config = dict(
    d_mlp=1024,
    positions='rope',
    rope_base=10000.0,
)
MLP neurons of a small language model. Each row is named by its layer, matrix (up: input weights) and neuron, and shows model dimensions 32-223. Each number is 128 + 32 x the weight over its row's rms, rounded and kept within 0 to 255. Numbers have three digits each.
Before each neuron's rows, "fires after" lists the tokens most often just before its 100 highest values on Wikipedia text that the model never trained on. A number after a token or word is its count.

fires after: "1" 30, " the" 15, " but" 6, " In" 5, "," 4, " in" 4
L7.up721:087137088210098117175188134141121115137112126139125163120119091172092097137123113089119120111116158138137072121126063182177146149064163122144131121112178136131133128118147152119173089074150142109117132083076129120116151130149100138153150110155115125089134193144062145124099069045136135186159141178112116131147106115060125153122155092171153135145086088126132108046129121187200137141123122110155104116113115092104152167165172116160120131108059133176093122088126140079131107130133161204160103052141092156164154185105121154133194118091087122161106104146101062107153076173126116172

fires after: "us" 14, " Ar" 13, " Br" 10, " ar" 9, "9" 9, "0" 6
L7.up53:149164107136076081142161167148146153137144152160137175130190113143119101107152180137144110105081213127142127092184138148143140147115156158129110104145081106126092151105127050090085112082109162098153166102082165091115131107116132090129105100046136134109090129192118139151173105158106104109135099130126208090222173068131165073112092130159121118046131152044175134133116130151132143128179143129099115137112154111164083139124120146085126156088116078151084144057108177148123154139084123147174131129172101095118076114140095138130123150136060111147064124093127100157109134145183178122

fires after: "0" 42, "–" 10, "P" 4
L5.up808:164087113116113139120082160164141144092136130087133115093116077173124130107095158119162085171133196170146072170083165155136108136141084114070116105155128103131131147123134106154096169151137099116156147146110155094091106103193048116103150164063132089108136173160131110111137154138159137120133107129135169118090017095139144096171110134180140131124131096122150088115189146123093169099108092110124165108161109136144183098169190144108126133155112113070104091127138123126104172088092144139172000141140053144110117142119094131150089065131082148077107137107168109116139090123160168114

fires after: "born" 41, "|" 7, " to" 5, "." 4
L10.up549:104132110133125123134159111118144163087076205124142059127110188141089105098146170106102093150153126129099065124116102156147137109087135111159132067113138143114093114136162127138102100154138133170160121112186113137140131128119151127126126128141117148065120136131106163203070150155112073052157102132111122100124119123133134127138137172157120176161100151146086083171113069103094146172067078085150181098121102126125160129094146103130144150135127168119082110077131129118171080200167109130132197145122049127179139086145100169139129118120110150061086052142150123113175063127110157103

fires after: " in" 25, "," 20, "-" 8, " l" 7, "tt" 6, " with" 6
L5.up593:113195145194103113165170165135160147088115103107134074089046127112143114158160107142052091118108150116136145150080137121090144164057145152094151127113115124128141149076131072123122107116198088115198176125127183160108122105090125102113123179136063147156122145090101145100131136122184142064122172154133149137133160080143132152092121144101133210139164147165094119115124099145134143143182092087119143172111085071139178142175155168111125120176145090157129092098122109146118126129163133127072125140153126077086088130105108103125179161153076146091134140134137135147094182108071199122

fires after: " " 35, "1" 16, "0" 11, "-" 4, "u" 4, "," 4
L10.up667:152155081043110130081162118117131185176116175147135153142158138124145113109120098081168102106134100160162104098096170171137131148156123170119110142129169187114162106156152203150104146149146136061077071081134136111119097127086113125205146114118118145068124124133101172102145053101079144106120097146107124163160104171140123121120111083188105094127047090112173130110092156099127124108135102145160161096158114087076161087117112126090146126153141051129083144120125105122141112108123154063153181168166189122108169142150143101120196162136142150160143123132077129080199144100117129093

fires after: "," 22, "0" 12, ":" 8, " eng" 7, "5" 5, " th" 5
L9.up482:148099102168103109088142105137122109127103098027135127147130124138147164111110163141090108122125149104159148088138113118094137147134057109131096044100090110103123122134091076082118169106137101131170049100133118187084151160130152085161115144076145071100154151196157198176149104161113148164100115143154135121109148115155117117129168111107156078111158130169110166143112149110172117157160083127158135131153133141108134166129127113183158131137091165071177157163189062138120138098096148087156127082111113097146136157160134103129137164112138171132191156087121144086079147073158125133

fires after: " I" 19, "I" 9, " N" 9, " O" 7, " Me" 6, " J" 5
L5.up233:161128103124122086105121139153161126080104160170105117108116152137107159164069098117133141109125129135087104142103135162130110154116130133184144123102130125092123155126107110116155105085169085103092131146125152142131211097061207169125101076130103164133095092121114088108083130109179097104186132119100144103134111089150108124143055142168105139100125100154110170136210144178113114153170092117143125122148073102105143108114167201134148185129111080100103039154072081170143149161091150122149106122086176229132127108133146133116137135179091137164114141123180134174149098139080207113

fires after: " f" 14, " C" 14, " F" 13, " H" 6, " I" 6
L5.up157:172112115106148111085150122173166133134151119126191120172125166153043141106132100109160117143110120164146145155070095080083072176127033133123188120155170140119136117135115115125126130088126094154160197095123109127164133099177072124147231133149152153184116078113104068154147125126114140123148077115089140131160174153056054180104102125118169095146127123185088103138128111133106137061099080097141130125141150125091125104133062095140199136095102111171118120089125092126142129118139067087138178167152128115167176125157131113101186039151102118088059089121176147142162152130135135108

fires after: " E" 15, "I" 12, " I" 11, " O" 10, " J" 10, " o" 8
L3.up665:180073042137115109125113116128102120140101182122125091140086177168143120174114169150133109171131124136118129159118111112133178176122099191115136100139149124136142104152084060132108137143080109110146159112135153116159154139186158117121185094092102115102137126132156181132088139134099109115169154115121115113105113118084141139095161093123111132104164130194129142128099156145164157087133080137109124144150029121089200119085073176142139077159074123153104098165114153151052129165181169129167114063121146136173161144094124167170193189129146121183072172081160101145118032173084105088

fires after: " c" 27, " Res" 7, " sy" 7, " C" 5, "ter" 4, "G" 4
L7.up886:090153150194146128137150139157168158100077113093080095065112092131127074193112152142158136169180145069202137137165120120150101177105127126107107106133105156119130089135061151138151188123104125184131188143136132067123134160103099164090161132086141086139145051115148119111130137135148132196082097140136159116139166145172153171111071127160137125105173151123114141111097120130130153184135110128130132118122155066132062125126143093154167141142059144211078149106039166141116166115069076121164121145138054107132080143183157128107107084098086141144116132113087109136120093101092158134

fires after: " " 27, "1" 15, "," 11, " (" 8, "2" 5, "-" 4
L10.up301:124142117111126119158123133141140014118146084125133186149083203077163162168151141144142120111152058107172086149106125146122101153110137126098101123159146139144135151125132078164103133107091115094104171189135167147124154110089143122123111134172163151082108130143173198099083083123098168134146147123090178094135156083082090141142122104145181107125138216134108085125151147120098115136141158102128141077071087142151119101104154125080128190167095091103157183085161145135190130129108102161192118088113145144078088151167198078145100137154124117165067066110161193078099106198127156080

fires after: " g" 17, " f" 17, " br" 8, " t" 6, " F" 5
L3.up142:112138107114117147076139133137171061123170167086142162163207124128139167145110066115047094079110103129144089142075115153111100130073118148126121095166166107115137124209187157178120182102144155106099146128097083118131131119191110141155111135103163098122152112136125097104164045098158141101148088103131131104113100140127106220110174113178087104118141148181143186184154183138130157107125085116138134125136122171155156116098134081087145116140169116173117095126111103100172117154144111084129097165182095101134144153075146136108096127090185112115103153175204132118077109089162131081

fires after: " " 40, "," 13, " B" 8, " L" 8, "–" 4
L5.up928:096145093154123071125147145151102118103151146099139140122145117141102130120073153109188169126174160118134149113097146143075117145210121190099154131141114128125122125155140111120133130063112141118116203177083114137134161084187155113104187209099186102086127139190161159091169120123148151118103093183147186043129141167167130152116135154147122114139122153095129128134170054142122136152114182079147089086198132109131120114108143148097145156157120097118167167059141133053123097102144110077092101161105172140140162176072094148084108138144069159150171056124185170127120163065088105180

fires after: "\n" 34, " (" 9, "." 9, "," 6, " to" 5, ":" 4
L9.up197:105181066158144072097085104115167148148130146143090097095116091119131133124096107123139095125125087144168123123159156159122137099153081119121100081135125183113137068160098115099086104108206150175080127078108140154109146063049087204122123117172168139106100113134118122144207183126177149204097140127079109140128152161116114164068172120118130112118170120125124136158131136104100122137107136133151149150121180182166133139135139162114133168155015142140162161099073092116136115087171156167117116144156118112098131149161134149132139061089106086192107157144094103105144089147103100160

fires after: "-" 16, " pro" 11, " in" 8, "D" 5, " over" 5, "|" 5
L5.up813:115173175140121135129198129126139174121127149086133020113109088134131116137105094196200106178151125143126123132166128181108105124114114147136116139115139121111146091148099154136113086087103086184106126117066070110166126130130147063122101114125104121092102188152113160077138095174127129131160114188175137151169076117113084147131128143143118103161093132166088144155164117147134111112154083153153130109088058134140157121147128108134079166155117063217122061104136169128186063133149105145129134151114096114080154155126159123158102113152097174134135162100120129122068119161143161169

fires after: "\n" 26, "," 10, "S" 8, " S" 7, " s" 6, " \"" 6
L5.up536:131149105133049075042142181161154132128145213150065103067119074161094163139152096133127147195194160144086194101108126124102177108166124176063098127157163163153099146094157139099133145072128126133135094130032078139091126103113143081129172080110145133112099135131160175092129157154130133135076144117118101119108093046101134168100121150100178111132131088185117120164174155095035120196082105149134133155103165064115163159144130127122138115134126091114179146077113186100152165145126091132144117136150074162155094106103070151191105100125076097149194111106164133157095148158148141111

fires after: " R" 17, " N" 13, ")" 12, "R" 5, " n" 5, "N" 5
L5.up43:129077115117124138070171115166105166157146193077143187135152086098163110110116160130136133130135142120131145117049161109120127115152087127198105115071128137193067126146117100164093086123104147094090152080133131152076157205106123130107097101108127089087175149092121192089150083183150105133159150134160157088192078137127140103173108083139145108145145162142166114131167094119157101098133155174128154133111121122190069111157169159135086108072119104099121110194130138156155124102114157160091112128140104193150063179174133203160127093129130112140148169177171171113137073131094152144

fires after: " in" 26, " of" 25, "," 18, " to" 5
L10.up527:100124053078121109139132091150180134108137131112140085121150132122096100106117152111072082163111019125112133109137145149092119127121181133081122191127169138161142081137113135123114137135167147155162073107096144182093112129085112188152100144150156129116080115148158141126177111132164126144164153125234153165206104127108163157078141145150108147156102159100188149049125108137142177126153103100137106172180120161093194144099115090141106176084116104118129147116187199115145052127110152166079135124173166144113166178113168145131179087157132157152118162091152109115096103088045110091

fires after: "," 20, "=" 18, " the" 13, "The" 8, " of" 6, ":" 4
L9.up108:157140097157144134163085127081182118142081111110131126125150134099109131161136137146058109140152086228168104115052148076129140177106095175133141153138131102150117059111121220087151086168217126123098146097141138155117159115105104156068154137113187148134126128090183125136158134160107140067102168155184150109132135089117098066124148111100173207108118138131150127083082136104094157159098138130129168180123166112064146163136149149154071123112077123134138141123150101166123112129129205166096061130114117095084137156065132197125125110197088132107148160139069088167128153104096140103

fires after: " T" 18, " N" 14, " G" 10, " D" 8, " J" 8, " F" 5
L3.up254:126181062110117159157128129100066155133147135138072138141128090210104095130089108163130120172101124150123142148177089142156104100134131165109138204121136118123126112136186132134152135133120171170100135143181118113089143096138187115071154120118104073112155123109151139111110142156178123112123144129118159166128146112090083138107126087156069122127110159128081151088116114119099112085172168075097216166103230158133096092165139103155132140126103126121143111133057108025132141118090111140099112156152112088151149119079121105128175158133130077161147148112097169155193113122137084152

fires after: " V" 16, " n" 11, "I" 10, " N" 7, " World" 6
L3.up622:143054145131155138093083224131088198086097196069071173096155121126121130114110122119137176137213079120139110104101122182136152232095122109101138128144130124154110162138162106106065150181106135155109129110120129133104071111113152092147133101155139116107105111147091114130119142116121158103133146096112126092133135088130086109109113127112207156132133118144106165086135137190153112104185120129154135162137135182153156135153154145132140137164149138119079089167108083119171170158064158110131118068114093197155096124163100163125059165059097165187118163079132100112132059103141148141

fires after: " J" 18, " I" 11, " Gu" 8, " G" 8, " M" 7, " O" 6
L5.up32:206135090158088079169143146151112155113101160178089124134116093138119134208116161148107106162095172167138118110141077109086183094133074160178123102084104092069123138127102103121127146067103166156133141140137186142145184175141163080063142081132087076110112091114117147091120110110110105187203101124122164155092114126043104100104130141112140151175118121134129146079123117107093156143136093102077187137151138192093119201052135111167140168138153116089187113159150111192147139159114092095126131074106108193126097124143093123154148182139139084139126101142141156091143145174115137126

fires after: "," 27, "9" 9, "0" 9, " " 7, " r" 5, "1" 5
L12.up990:136153094157160097148115121164154131061164133153188175113102178169143076170080097116153111145134125189198113168111125139101119153106031071101051103126145133160136044095095155073116087075128148157117121138101142143137105125084164130106068106131145056125101126144120128132132059094132144127180106169159086106087163161198122134121149113169186133148163090163123148134144093140169112133138148104159151080083205137206163118134156144105171140102107071118147123137119142108174119108049128108155139161123126118138164086117109090076130104155142127126156117170091144135104123112158141110

fires after: " Cl" 14, " C" 11, " j" 7, "G" 6, "j" 6, " Br" 6
L3.up58:127171120124068111118151144113099143093114076137147091130185045126128077068069112214108108146120117134109109139173140148144124132076094092112132152135153153150151091143107158149102116145089154180183170121062171101130074121124139170126131077170063104149155097155120110136093136155104148175130132124140165150113134150158123155172134097102101069091142144095064148163183105049118143116094120153186162150163065124222079151116166168103151133117129110138105114072113097138112126134119141078170118119114054167162164086100078095097135177081082148111120159130145111104135172129199123146

fires after: " M" 22, "M" 13, " L" 8, " m" 7, "m" 7, "I" 6
L3.up105:177166075162112102156107218167151080146179076105158057233159146131091131083133108142147113154112105125141048138107100176120112154074130148114108110129117095166128118119120197100160177190145105157171144123146143107164143129107165102097127078131117112104157102147152116097096115137093120122089150077105167116185152141148188117134124116102087162149103148163077123141102157097087171096136123127150118158099079107170153111153145112135129098153175085147095091132133131129125125110127156161107100130106123103173094080070171117100100175153070146117156122054130124217112154152160156058

fires after: "-" 15, " N" 14, " G" 12, "," 8, " F" 5, " var" 4
L3.up760:207086107131098070150133101109088109102115139126128139162154090153128119095128164138042089167117110146204061141106141148134142114094080160098118172102147177128110107090148136090171117130128129094037190082129125153085131180126148144090176150138118156151136149121097133100078164141085187132126139063126168159192119121139160124074164066138128152163100166148184122147186141134065090161117135077072169103116109184129074101092163126137116144108169097139122152124136091117111118128159101127081147138128201127154178155151105154180128109124138115164121089054111162111147125114144178085

fires after: " D" 20, "d" 15, " d" 12, "D" 6, "L" 5
L5.up214:062164156153163104085124145095109165135126137122183091077106134153101093155130199144138096110130092120158206107096148130118132120077141165139101120050150154144077138144096104169071069148162172111141098155116157141140138129131133142129073111132179099114162138124035163084123081192130112161150157089127170071093135122123167130118129068129120090150119128078075144164195123134121155122109110104105137113112170125108095142074152179130201144130097133134179227133101123163164112115092131110119131167125119141168167116149160100150120123129157137123167184120157074118145144141103145093